MLP neurons of a small language model. Each row is named by its layer, matrix (up: input weights; down: output weights) and neuron, and shows model dimensions 16-111. Each number is 128 + 32 x the weight over its row's rms, rounded and kept within 0 to 255. Numbers have three digits each.
Before each neuron's rows, "fires after" lists the tokens most often just before its 100 highest values on Wikipedia text that the model never trained on.

fires after: " ", " M", "O", " A", " year", " o"
L7.up330:129159155123083136224175118068075067135157117134107100118098126070147124129195109045157183099075071132168131170160130108154144118131124107112122109061126086181098098113135116142148114155119139114159127074127080124157179131154135163105141102120161150136076150103148157064109129148100138115
L7.down330:099112113098141105004071141097155171138082110115100115128133125174092152101128099114171121083123114112140112155136154040115111146211138132152044103124151174186114144207126170126114114089101126114105128109134152145114182115115123148143134143154113196145082195097138124084163104134112116064

fires after: " A", " Ad", "A", " P", " Ar", " H"
L2.up371:053166109141164135103082130165115147200120141115048118090078120095137075144086204126115143058158151118141126131159207145159117122107128130131119181138115155087155092103116121155155158131161103167097118093115103071093110114113110125175150146155145139182128083108150138100184108086144089064
L2.down371:108127139131157077078079132212100160167166139060164113139096116135135108092059092141154104077118099109109161141069142146134123147089149161153187131136149115084106110077106153116098092146095169135091109128141106138150057154112115157150164076152115087105115174116075110172137136152143205156

fires after: " p", " P", "t", "p", " f", "c"
L5.up509:124134121082137139119139148103129131141134096059143135156102203129137135142130083117133132119065186164091143129157167108148083250141135115188133097153143113154115131122143123112145149144121110118123128158105025145063162121133108141106131198085139100172140121085154101128084138056121117149
L5.down509:116154108110166194208150108076143097154100105195079123133118157107136181096094126180205143182155120163098170131081192134165136119163113164165080137106135047142171166136113069082136133131163150142107098136094131163204131127122121076133079142092126040137165082098127057122158100112167122168

fires after: " M", "pl", " pl", " F", " f", " He"
L7.up342:110144135102133105175144099120086168151106126131193126150142190106146158175131102126159178112159138124107068111149146176129070190087106152117119072147134101114127104119141154143206161152093144143138147080076104132107218142094111159073146168141176116089127155133129124091102168151083176143
L7.down342:169113165139120130105130033142109125132073117172104035134117108143115169124139123144151147157164114207167094211104134142099154112150094093132125086092134104134084112065124155156069162134100091175040168145138153157141142129148100101145147171138131084095111133092135107103188057114114133135

fires after: "y", " the", "h", "he", "am", "ar"
L6.up316:142170147124160071170147117127053077191132168133098106123096102186167112035128143147095138122136140103107096186127140096128141139141196137104121151162101061100122145089124138136083043105094123067129137145069121101088147163156119090115141151112087116101091136161108127103098123193150099112
L6.down316:051130133115133128153095104111223171111119138121145050071149078192176112119130145107118119122159142163139097196132139147129163087083100180117126064186164116118115059119088088111120093139203099124153116103159134139162123143053107163113115153117074071086130142091164081133140143157117096135

fires after: " v", "v", " s", " t", " V", "A"
L5.up354:147066140165092158097143130089179103106103162071134116137080042113122095112184091143091174136067086124136098116120145111110089103160139118138126223142160213131140164144169152104089138148077127128173161125122167106113186120148076193149141164145119097118190180141093155121171122160130111111
L5.down354:165160103157116125101184170126103100093122143150050219116125124098149137145121125133123184132128128164087105133079167136096122100099134144149105116118167150154114162155102099161130092185169136031124156189183102054110131134111105097123064151116095154133143097121119172115089137201070105142

fires after: " B", " m", " b", "st"
L7.up156:138138132140132090217129114101160170170130104149096101129113106095100162137120119164170146135171107110131145126096147174134140146116089118178143112171095118160200135157113103113126119128142108128142160135113134145123212125073113138140121128191085100036144169178191150209081164153111122176
L7.down156:119158157173162136113200118152107076127160128122111083068109094152127141141126175109136084129144158148130098138163150148147102120197152163122174083142144160114094104121119160160140187163123134185122144114082084105115093091163108107177078141113145160153097137068105089133130104161156133110

fires after: "\n", "et", " to", " —", "er", "os"
L6.up105:112074103127065162087155124171201164127137163126126112092117171077112133145102150141131136132086182152127094197140091161082144047118123122104124146105106143171101076140194142114155113169162168139117145129092146129148081142104126152169115101096197153117120134158118162114164151118084128102
L6.down105:140116097123162126148182129160133178114134110121124169142087124082098164112128112139132107178138157131095111127130108162150183164104104117114136096103142127105110158145118036118197157102158171128115178161071135129111109097102153130090081114142163123143120136163085145152142105156110158157

fires after: "\n", "==", " (", "===", "."
L6.up442:112174117134153129116059114085149134191131108141153127168159147105162109105123119086132144111192154106208064130113064115061095101149100127107106149123190096138100152143194131160139091052097152179136158175126163187155137189124135103069121139205088089113174145079120110080073083116118132124
L6.down442:137159082167126127104086126140175101146174108102101087099116120070133125147124129192128075126114156073144150086126103100118065106117109126121105103193102142137081076123119142133149119140129142120129107152151130116241185130155084158127151163124154149129103134078179209131157152066136120152

fires after: " Ar", " ar", " Ad", " For", " sy"
L2.up191:115165149077114195135103118163123164109134120087126113134130132106095084095140178153103133109117139137119161130170102119088101083135098165146168108154153071186163133161074113119129137150118112156115154138130151038087134054166141153135129079184126093158195114070117075112115123140094127093
L2.down191:067124119117153127110107071214091140133173108061169159177080104154130091133165063130116075132123154091119139159124130110131117167112121101148128142111083125091114140077079185097128138130108150115135136113164144114101152135115101176114130147154120126139158146163103109083150062127135162134

fires after: " |", "-", "|", " The"
L6.up78:137150061121097146145086173105101139165117068082162115151187094124142132085161169039064168141168103166192109158164084062105124082133133116073103119093109112138139125101126122100137117044108124103161150133069156156146094179087216128113114129163113081155162155109111071074128110105147128142
L6.down78:137109133155150157142099151104184159113155128125104138111162116048119114153140147175101114163130174121136138049159122096136070112144134129137236119222096142163115075130089149155150085099153108103110080139156109146193191117131060164128060165169123185165155175113185145129144163079121104137

fires after: "L", " L", "l", "g", "c"
L11.up318:147111074089120110082122140169129118183116093120065118082160128116094180148172145162105134114114136125097140118090135195098138026160160150149124175158121159098174070090091115151134092153116108152128144100200112131078163149153142157141102136088179141126152200133135101141073103091130140109
L11.down318:113106084182112116135147182115118133148075078145172212121095139210117106124103159105153097141122098135149125089114107108123157126079110184140045116195166063089158125129115146098075132137134141200112138125085093120120117151131124086133174152165138120075128111108113162207177135129128091126

fires after: " |", ".", "c", " c", "U", "=="
L6.up213:146142126125175118124095113090187152092108170157177142115171146097114129088018131106059169175093152157212128138117157142095137130168129142085120144130161135145122138201159127151154064108107147175160158178172084090148091176120140148137119142151175134129143169117089129142087085114084136161
L6.down213:161115109162105075088096100115155125161128067138164090158132098126164193166142053144077119123124137137089119161118112144132144088115125119129066095110158153128115120038072121138115126167102090121141129206140129104183129094116163120105151150168150131145099158169172197156151140088131128193

fires after: "r", "h", "m", "y"
L6.up561:165168158130151112192127123103108122221147157131125128115131094168140137077104121129121134185151112096126100132121174101130190175154159105067165141137100116165142177110149141135140092078100053074108135134131077090127069088189132133113132163079137098113110150126104144197052083162136145123
L6.down561:092067095146163116114092109104169150126101091100150137139178105110140070139108127130113124183197107141140087171158162156146127152092166166088121098156199158164107086115092108120160074146148081143167144138145163157157120048036077137144144149177085164133133104152153092130113097135114101157

fires after: "t", "og", "e", "th"
L2.up485:147041104128080123156100084175128117198145132132188132142132063162082171070106102093111115134147112178052160174186136123142025144148120098092153101181167156164167130085150115163129101109112080180169092142147082152175074145167166140070102110121128159086079087135135122163090127104136136102
L2.down485:195098123131129104124116170133123162149151091123094111120127125152166142228076115086075184135137113179157082130200102168162159131120146099111229105130113086131169088097039203139098110086136144120159151106162121171108113159180109105170086171116125117243127145111167124128115099152143092140

fires after: " v", " ", " B", " V", " A"
L9.up307:122119115125167148105169132139153194150135107118118088133020104113139051160123147145068123181120077134088172092120117080134122120135167082107127105122100142124168175206066104138068088108113155074144167114127148104138070120087093138076115153173070124130147093188122123112205164144162091107
L9.down307:034160106114044123159088190142156147107093175137126127106119155131143108128174045132113096138130141149103138100147146113100093114041126197107121148154136132118141134236181072157160119160174140125154122097126149139084135098066124065105126097110090107145130102118141114107126131135145114163

fires after: "f", "h", "w", "ff", "t"
L6.up334:141098157141116147097157130126099156118141130129116125113107069109105136094146063132150102142116103115106100167111129159122189185094128082133145135161130134152161100111168122116114142158160153100107102134101115142130167094146085166117134106142154147092107103106114216166107056150201093146
L6.down334:132136165105178155181184129121134184092086108122092097136087103176126122147165170163155162146163079166161120192124159119126146188147146158133139120121176120152173143157191077119122157137154129124160152119134081157096115024121128124140125075114118135108159174145118126152088098122149137130

fires after: " d", " S", " L", " D", " Te"
L7.up618:195086170157101185089083154139120118086122129118092132136155125156112112109083168175130143150102089159099099131064098079097164165127182125142123082137096140154149115199077126078109058096131084113098163140146123117146119209058127135168121131102101131151119049089125110112155110143170071132
L7.down618:133161148097141091126158138095098112087119124111107161141144166107150093212141133108133123191112127101164131157115122137093136133010125091116136136161165099098114148158145076177186123154143168072222123206102181141102153123150112113121101069101118128107117104196174122109136128135124105135

fires after: "\n", " (", " ad", " T", "==", " \""
L2.up1:163175178175141110173080139118123144072137094045096137106093143113109115092138152165089139178133128136146109100129137143127185129099175104097135151118169157189096089147119128125162175169124118169157115145173141128056143157190093124179130153198203078088143189138107114153095101113104123104
L2.down1:080118140109135132121154121110134156102148055151104174145123127095107078182111103121153178157181132132104106124120102107165161159141048112102087096178118127100145126085095095142121104147090180135106143178115099113158053091072093117121067121153097100100143134146078176117174134114095166124

fires after: " m", " R", " comp", " M", " J", "ge"
L10.up514:117171103113145125180129120075113164088112136117138151105101173182150174133081108077123149156116103122084090072191097211134099072095147167180105139088082203100125122151141132153136149211143114124119124127116142114134101110150130166156114108107125105165151124177114136118145173127128136155
L10.down514:100135162118127133159177113114106083170150170127097101082165162117123032108093122114145147084111134172165094144101095113116080088132158184142095120149161121146168171098100114142178127092093101150189148089150165128124109148170109115127136125038147151180078147124168200192166128139086172086

fires after: " p", " s", " res", " S", " con", "ist"
L5.up451:118129114105129062113181179155140167151125153128150119116148124097075077137156190113148131074109171190138103130175128072178120125087163164111130180154163050051094088103100117185139132106149142122131146119116057107139207099151076125134127087137119171133167095138095136101102172134112118084
L5.down451:113107092126176096093148146132113147122158069181160202123119162062168093149136113120156137149117153166117115102136098104096147107129106120125255160096140109165171128127167112109152139127136103121100123133107137153148131111128181144158090096092119147084121140168118179120106163168174158094

fires after: " G", "em", "at", " C", "C", "un"
L11.up32:097192098104121132129147154158147147140121111090116146133152152078101162103124143094170170177179110126120142105135152140116158125169186154194132094148121117118203158181157120104106124167110122104142132130141166240097116223152144107147121116066156099118157212120134111104076135098150092085
L11.down32:126134132141155131111136112127160116123107150154124031139066146158148145119104134099183087120087054072154131040076165154123137106076110183119163136161070103144159117099131083047126086151126093151156129141100095159129109114109142174140231055114092087128122088136147106153142078124160152124

fires after: ".", "a", "in", "e", "o", " be"
L9.up612:117184180164080117157139089093114135199123091135101131089170133130145122141145171119207079109130098128142077127113123099137140100116146104123116132143126169169096145110170139078088171132122096139105110116124090114093149159123112099065135159168138027138168159097104185116074167093168105130
L9.down612:080070179097116138128107116138082179141112051166111083145148152104125140138164147126091145179121142116159115102133070192119148105132131072113219109139104113144118110142127168155092172104123140124117092074061189115134177162170134156149104180163143121186113102132115098142138165167176126130

fires after: "at", "in", "r", " Ph", "h", "p"
L6.up208:170160121144119165111110140061134115138120190132143120101127069180124083150132153094104198135173178088149095141133189103135160155135163108125099108107119151174143140151063123110117127073122070098144148118115053179106154092138183154080129132100112097101130147104110106114196099151130096122
L6.down208:049118098159114123141100173140163127155152082080140090187158081105177160102138137150109146151125157164106155165147111131090107089115162096120159138202136175181108102124093100101114160143158119217189114087134144122155151094082065100076067145149094144118182075147118175103088138138112113125

fires after: " ", " sy", "|", " T", " A", "-"
L7.up54:154162157095117166137110167099105113152136101147153124120137175179116138148146156038105112107087161100110123138177141106194134159114149166100117113125117059055133112123090114134162102132078166129122146159129109084158092161128134117143116126063132117142108102041086108088215129113110116118
L7.down54:182136087121131145125102123117101136118118143143132087152112129132121134101148119119148115113102095213134123135079105088149142160157105167133011133101177093167090117114163099097133148097117154098171146142115205170125092126067133133123154066167120136095105073163166152133194112058140093066

fires after: " M", " B", " con", "ir", " A", " |"
L10.up342:064077048090105127118114130167161124112119136119164143170149136117128153113146169121150151184190123125106108131177141162142200145080089175138133164104104166112100081190059137139115162162128124115168119156139129146165126058138191084135144140121095126196160054137106099154091114125126125170
L10.down342:137115145189105123103180120171140143128128122102136177073158117169235112119177114117116157115105171156141144127162179168180134085225131105096171093148123170098089151113088140099085157104156139163133153111132113146112066104177163122163208159124115148119139147156077167133133104184155129061

fires after: " M", " D", " per", "e", " B", " m"
L7.up152:114106117149160084180130146046123130144155102126097138050098141136103134162095107092163151157143082101144090128132187157168151124120091104157131127101126084062137089121132118091148168163124138155106146122111105102100137147115132057080112072105157095124074197181150176194109156148089110147
L7.down152:118125154187151161088152132134168081156136157130111097072156121120160127043126083102139101140134136134099081115157124109192101211183143188151048063132135138122084156079094126115169179179073164125143189118101150098097122103114135168173111124158154156161102121141123107137167079092130097133

fires after: " b", " l", "ra", " D", " s", " re"
L5.up290:110168148096151076157064109186094141157134052100176134136104143119129141170195132118089121110146109127096101144105173150069068118134164121128134044138123150172137148151125153095150135103157132180119043142098100135144177117202154085137130086078128145159106121115105127099136121156127164105
L5.down290:079143112094117171132090165061120142101129111128127112141069136136143095128126199142086192147153135161178202129156102190139091129182069113105095115119180082107176185171177137113087118102138139180126100079132084154112120131107178140150142174118141136135145149112120139173110115112123093189

fires after: "\n", "at", " pr", "est", "F"
L2.up221:067133132127096092124205098164102109103147123110122141192086105101104122096126065130092057079190080144109115112085100176099112104115124095102144124226119161154100114113142164109150089124093086106124082171166117108093184138117130205142101188146126187083104182116149153162049102150160157165
L2.down221:151100136155120144161151158109140149126114119091119128129121126091073145160092103130141135190107116150142115111104150085144156130121098165116085143115128075123159146103136072139129136103172158136130045092098179140187111118155123086107175079024156146109137121166128128120121094081128078067

fires after: "t", " p", " cont", " P", " per", "uc"
L5.up176:120119130118134177120135100096130152138077136059127124146175145155078102100079095178123101111162128143115148166133142125176058177147120086169141190133149111106162128161176123169143144135103133108116186097127097135028194139103123096100124147150130145193085148123164097061099165099155143127
L5.down176:190113062115138131166181177153054118177119117102106050146103147114092150128135089102113153123147178145119118048075143120172101123150206136173138119096135086148119146123156147076132144140096112142113094120071153093121120129083108127175072121091144127157164042096098114106147181135199100142

fires after: " E", "is", " pre", " Ad", "re", "ir"
L2.up587:079086167125170126179086116106133121099127156028122126098074126103112167052109116119153141135123141123150099095119181106142138117132134055162112158125158078160128065133118129165158140121139100165096169084134155082148124096173110102128125105102149076092124111185122175100162107083137156077
L2.down587:100026154086085068100104075129132155103121090158112099101147119155133060122122085131191142101134147152131152123120168128143131163105140111147122112124093095169140104107119142152122142108057080120211136159184094146155111146100119091130070145147103150133137116128126083104150176177137174131

fires after: " M", " ar", " E", " a", " in"
L5.up211:133164061067166135213110170068107134080115158151119123131190131120085094139160129129158131129178170131105096143152068143135095127113158097140125116136174046143197125146065115084115095050162113104110174112106093134090164120147141126137138079134166145095098099116099084089137148057127124118
L5.down211:159086165092176102201095169122127131149124192122134054135154112120114098116168080168150113134089151144153096133175097113138085152151109128105126155128140141147123111097159039081140124127134120166087084084061145155195146136136141179125073076141153129192160155156156126108121110079158133124

fires after: "m", "cc", "ar", "ol", " Ch", "u"
L6.up506:171149162153110136165085144131139107199133150156118139104122123110132124111190083040154126180148138089130135124117118143136153055138153087120132101159165147165126080130176135100145160089130109139118120085107110123148121094120128073076127149102137128124113144124151143148160025094170139113
L6.down506:146085088146129090149145135153090077162136093119106144146156153089137100132186110156151174137187148153120172094077116136081077137187135141101189148179161142158093135178106194141182138110100083166081113132174155112158160077110093135159083116144147165142157117144113175096136120148145115097

fires after: "\n", " Te", "in", "i", "o", "ri"
L9.up102:085121149131135152140152137078127111144123082142133137163155078151154185075170166112092127101131139105142146147104132151183214178107129106078119145110206147133107132070107148082114164088123188096116149157182179065101110105108113097098146121082104130132097143104104184128134172151160104086
L9.down102:092126183124100122140135123136104121083092108111163098150151095133114145100185159141131101165084139128188112076118085115138117149158101144114244168175143139099122116105091084149089138092129177140118090134085152128126168200132126160066139154115159135106131162146129157133117199111183142149

fires after: "et", " e", "os", "ic", "d"
L5.up151:099114153156137154144130097129167158155137139107181138088092214165148155060163126184149213062046190131132129126161168134141146102129147120117140123099117105132133104143131143069160141115088137157128139119137092070121131105138119080109130087152139136089169173121168145149048102166098136110
L5.down151:142170112153135167122140107170078136145113215145146102138107210079143146147147138082144107155126141138145092156128182149167159102134127095097094137103170135104090173159129088140198131102166109100119146145094130145106158133142172067137148108065188081137121074133073172178102141183132086113

fires after: " H", " L", "h", "ill", "w", "l"
L10.up83:081134163108088115154177118191118127169121078124102113129107124171139120120106135105152153153060136137133170154160135140141159175122144102125124139130121219155111080099104142197106182154097141093145075087123148131110191072157169141128126138196152132152134093152033154094151122132134109124
L10.down83:093116173149140116163152138149178138149129174181103155116150102188135142107073139106129103183117178181100143186120152117125114137161090099090147160092104192097097164188150056138140113125078151118160132119096125138124136162115144139070133153120070073077141193113151151124077161145163110088

fires after: " |", " s", "A", " A", "orth"
L10.up637:091078134129139083116070110071149130060154144123139129119162136124036183115129128062083130165163156192109104114082166138114128104095129132118112125117108075073125124153192113133135112141116089138168160132180097146088026103133161051121127138133119154145143118112103126121125138127110132121
L10.down637:150125146127114126081100112113146129128120064058134050089126062138195136137229160164100118162117136141192166030139122137100131112194094079121154132155118159103145097133095207099128119113160153153129110103127186155132090141163138117164126139149170131162159134138099164121148162071139155098

fires after: " C", " N", " S", " E", "us", " M"
L5.up209:124115140132181135134102113113114067174142115173133140193149118123173109088112144172130082148211089131061146128122180120092129107139162168088108067092117090203181164120038141121145126139116131139100098155119186182176160088110159125143135136110131072146073098185084092142149064084134101112
L5.down209:108084210100154102086077184116154168081185161093119114095132104161077105090154133112126134118151136096140157156160118184134068161091086120119120086155133098103122159101192078118126196120136095186157190055158125165121150086150103185100148148145122160079169151129172173119086132060112143162

fires after: "om", " S", "os", " (", "ar", " "
L10.up483:099098174120158057099177118087103142101139153122084131136153132169089107173120105110111137112079153172098076129154143174159062135129097174164120128179135111086182102130139112159135176112099109114129081127164136093047133175110161118143130139118133125121113121131105103107143125077102156194
L10.down483:137115103102151136106119144113175074124089094127099077113158113148167169104183170158133126061156121151117137088110091113106154148196144119154120131084150187150134159229124151141162125147197115117172133086103166112131154173111129113165181052091156171119095155125088140100130116114087193123

fires after: " m", "m", " comm", "u", "l", " H"
L7.up588:152163160132109195128046169135081116111109142157140141120153156147121162179140160147166161149063069116127106133097077097091124202179140175101131191129148106087146094096130127137151132115111056112136102142138106147105139145172120112169111138172071140144118110058070122148097161122141121114
L7.down588:105180181143144091131171140103141159099142152151116251193085173105158138173159130145126116178101130142109138139121147105068144154133100131128084130128121108101090164118160049148169172149146144103143142144159125180129137144152135120093059074142099117134156135136128104154147161146129121072

fires after: "o", "il", "u", "w", "B"
L11.up562:098160083076110126169118163076119140095116124146093153092166190119144119104095159144135121109127138076066178160090107154046164138174123188125123132113123108070152118159094099112155112157082132167140097128156138093128162208158123142182127123135128141135136167114105097162080166096110121144
L11.down562:143105088162142179106120148087121084161110151147151161157147162155117144087067133121221119132179102156142131094110103089149138155074166149097164144155105087146165119110124057123098100156120112125172103101134107153159144082128102130125194097123125127108162101112130183140190123059185132112

fires after: " T", ".", "c", "t", "at", "is"
L6.up508:147156108131149145146149134140145103150159120187183129146108159133178132136128110145113116051193167144207039165088114113118111119143151165113119171126151080163082116164124137111125098041122101159116109179137068133178090140165142091124115066104126146201093074146118124062118064201134147096
L6.down508:126112081080107091090109113150193176157124094114118163131159106135134096117115115126087115133101112174118125110107144098147154117026127130094155153183129107095100073112028113095114099105104151104159132175197133094138167136142119133141093144118124064153121144136189159143164144129145083115

fires after: "il", " C", " G", "g", "l", " T"
L11.up93:144175115139109097146068127108153075122131111118131122150107112103123141061135133116160129184066120138077149122131095149071162036201192166131134138138123118115214138120076130082146123159101090100120101130146193135106135233140107126145115070188165101118191133139162126133133077097146179102
L11.down93:140133084161089142172170197110106096105129159154132095129059129197169093071158163146163109130118125124140122136100151147136126119041107193153195149143078119120157155107147125087110156132159143154140130131109120117133128075109133103156198130129134097128168059154127138154138130104161154167

fires after: " ", ".", ",", "19", " r"
L10.up91:104162104067120145206135127203152145167142084143130141172090144111151169101143154116157171088133108109131141118197075095074178079162135180099106154106121134123097143118174136083150130084158121186132138148099198175117043088100153109142131138108120178112121187113119160117168115097142154089
L10.down91:150116150151156118128137122093142139143148155167149103097060132134122089140094050178159102140077136197131145138129106163120160115135096145148200125160089112051142120158141049139117164143140197127119095157174153161118127077123140088134133147096126126104108114151119099173215120119161170129

fires after: " V", " v", " ", "ic"
L11.up286:180100160111132117114095130105100142148169159124109157098119121090161059145115184148076077121171126095124117144148040148120089205166130163179122090122095163181173112157067170085155131082127154112139090081151154097166135185152088177131116117129092160071119119145141154139136175110157182162
L11.down286:085121135201064071080144168137182097133128169102137096127146125159142108104120193134080169093124125161149133107093184172150156141115160118126163125131116172092161141142147039122041137142125152186163118139128103100124118142102057107057158137108156103212115159172105146104164187157168142146

fires after: " w", " l", " s", " p", " S", "res"
L5.up64:106189128091141061126088107145120140120127074117146121118123087120096122151131144073121147102134118132095081106134126148134036194142105156157142121172133052097064128146082120077155132164124181051155090162123086121134154127155125111122119121129083118137164070108115130074038134150145137110
L5.down64:119129078125140136137144183082180136108139057135150213129075178067162126136145150217115172156079093137122152143150062145085147147168074096150115131058159090104155109171148096174095106094151138158109125081141117126135087130151153124133212137136120143153122097119094136115129186136185112151

fires after: "m", "ar", "le", "ol", "om"
L10.up403:112094140111097151163149141154169093121091068144123125130128150077120096158196123091123133125144106168117107158134153149128114160130125134138135090129126128189163115141151130167066123131064084104124101131150140116079140180161098048146119134204177107089102170147106110136196132067127105151
L10.down403:094163116098146086147154158111130184169115126132069061168112119145144159117112114172140141137119132135060160036042162123105157171183117138081153117086109100149128146212194186124146095101115104154119134113083154150136127113095090129174096093205104108167191149093082078102175152119127107094

fires after: " the", "H", " The", " ", " y", " B"
L11.up126:106134108163113127158119201176121125100131127097131149123149090121137117112231137132199087131139130080192159173141152152140160151136176128197109102084158105111149080133090097172151129121111153199141091115104166123084144082149145138095132134132075120096085161139124197106063130107135091153
L11.down126:070126113122124138159131121145106147180118191129142166131115042044147090136078171120172112164135118121084178086149110178115119136133092166119129152092134183122172146118204142100190107102108135201114142146110172149107124085118129140103105119134099155121157101107100046140127118102115194140

fires after: " |", ".", ","
L6.up391:113147080148118081133155108124156093181119108123169117096121140147155101035137132057136180150151097085183074186130138078086123138117168205118124161119185089150102105113150149149107104091101187067157141146118127101170105072099194081123112180178132121090095152128124107098139138102151108107
L6.down391:144124141121159127121076115083150130102162111118120117132113113135134166151144104118107121133129140242169128112110117078137113091100077124111104077238148092105131112140101111115181087179121065150167145151113072133179111116093136136084060156091120042160134164111151103151184134097166130145

fires after: " Gr", "u", " W", " G", "w", "c"
L11.up24:106117150136161171126169123141164134174133127166102130087140143110121133120140175178136070088145127073058122186173076125071154140102143118108107080196106188108091096127068124111155121085114137107135076134161160143213130127152125109134129114129115203082112200115117179116075158120147162145
L11.down24:106143102157159073072092120109106132157083043133201190169133136091168133135106143151140132136124123127150155118108121130166154159089145118113166164094151115101165127091135108139063126213115180167118091096155172174121155099073068141083204090121143120120102104137096141124161081091110137148

fires after: " S", " s", " (", " \"", " P", "a"
L5.up333:068208129174164110181113137109168101146116122132128133158111149155123135124101183092138081127187117106130132139114125100095133151155126167141124107130153113098105104065092131164154143122148187084156067145127082165120234153086176174166130148073101092107128082160135106131144086103117083098
L5.down333:156081142093163107091099199136111164107139026175120137124128148151086162111187100174158136136067123120117204148147091106128125132100043124148085106161144104102158116163168115129105159114120117145132123103183108094113104092160144172112064153114135075132144140116123161112141149065132144089

fires after: " F", "u", " A", " to", "y", "g"
L2.up329:140109100123151069165158159142062170172138155139093141152091127144141148172103139120094175177137133097108157106102115127119116133118102142160114152133089122153159112115081151125138134154124078106109107121081171128152146117071135120168131185093104135124041141190145151093037096104126119111
L2.down329:061081155176143075131136151133142104143108117170129211112181161127161163110099149106161131201086081136172154114131190113118159121177169141133061109103170146090115104124165135174048185085117109085109076109150176059174114162129108092153102079104169159139105170098150122112120122184147094106

fires after: "\n", " in", " At", " re"
L11.up478:065158159127098174141189140104172111125148162086139135132151161159184185116167098128134127113131097097094117096119169103166114127099101132134148119130158095127086136155133124156128138113067132124135153173156164139167150062072146140124128116149113151203169141126067086073165129155152130084
L11.down478:126152141135176093190095111105132107134131157093128250108163158111129134135121099114135052103139150097161149188197151122140131127105160135148099069114131159177086075157143017121181138105170115123069097109114230155148151168132170127152173093124157163083124122128150134088060093116116142116

fires after: " A", " c", "-", " J", "ut"
L2.up453:157039124095125146109135149151138132059106139143103137138178139163076153128114120057075130067191143150093158117113142123091118116183103080145126107157170072108124091144146112164147134097091072119079132127111131116144130056086070062107151123095134129076131082102128109103188119080124129135
L2.down453:185074143123127130146118127131114168130071164123165005136094107155116128140127154129103106156142168126156149117150102122142127142100123140106088138114093089155095111080204166165202162104120170124187145124128105160126156147139161133148159156129144156211131096138155138121115153149150092129

fires after: " t", " a", " A", " T", " m", " c"
L9.up360:121094115110076212147173180059152087126117104100110145140177132116136090143082122121159083123103167125141136102154197153131180115107153097138117185090172087134142158140165118122168124128141134173131092122100154085105047185095121086058138171140083106095098098144096146073106111100127135118
L9.down360:137155099114110169117140112134080077117102134129102061129100100151099170070142132077086089100181118117132093140137166136138166105173147134144093167064147163085170136155136054117059166063143155103183132110117118088153167154154155125164130116107154131099178149162083082136136152072148140117

fires after: " t", " b", " s", " H", "B", " c"
L9.up352:128126145107084181094152112127113147154134099101095121125178149111142096076127197107147123111133111154118166187119136149143177133132119075104134099162144131145161214161108124123089115202147065172121089104085121137149174169084091100140128139106144081135101135113114174039122116121127101095
L9.down352:120131114131111090101129109110159126094129145138158183059104148062099173068166117160082132102100174151142088088089157133136174101112218148131091075131135154121124082167171012099141213109133164081126139129139111104181082123155158107162117173122141097128131091160136107160133150096145096121

fires after: " M", " ", " W", " D", " S", " J"
L7.up22:174102148118114104180111173153173074104117148081137134137197091143122146179108126160137110131079079166126129167164112100122153114143146180103100078099117066136097149184132134146116060103166067112102159122151096087176150176062091129165118082132113137153089104076078111076179165157154117112
L7.down22:133061127092156080081206148125120137131131134141087092155143137179135137124174071123131135158110118171157133166108152089122146124104108125133027143145166128187077144160144073118109169130184154083209137117105139124103178123127142142122032060159139112120160131159145128126195125155123102065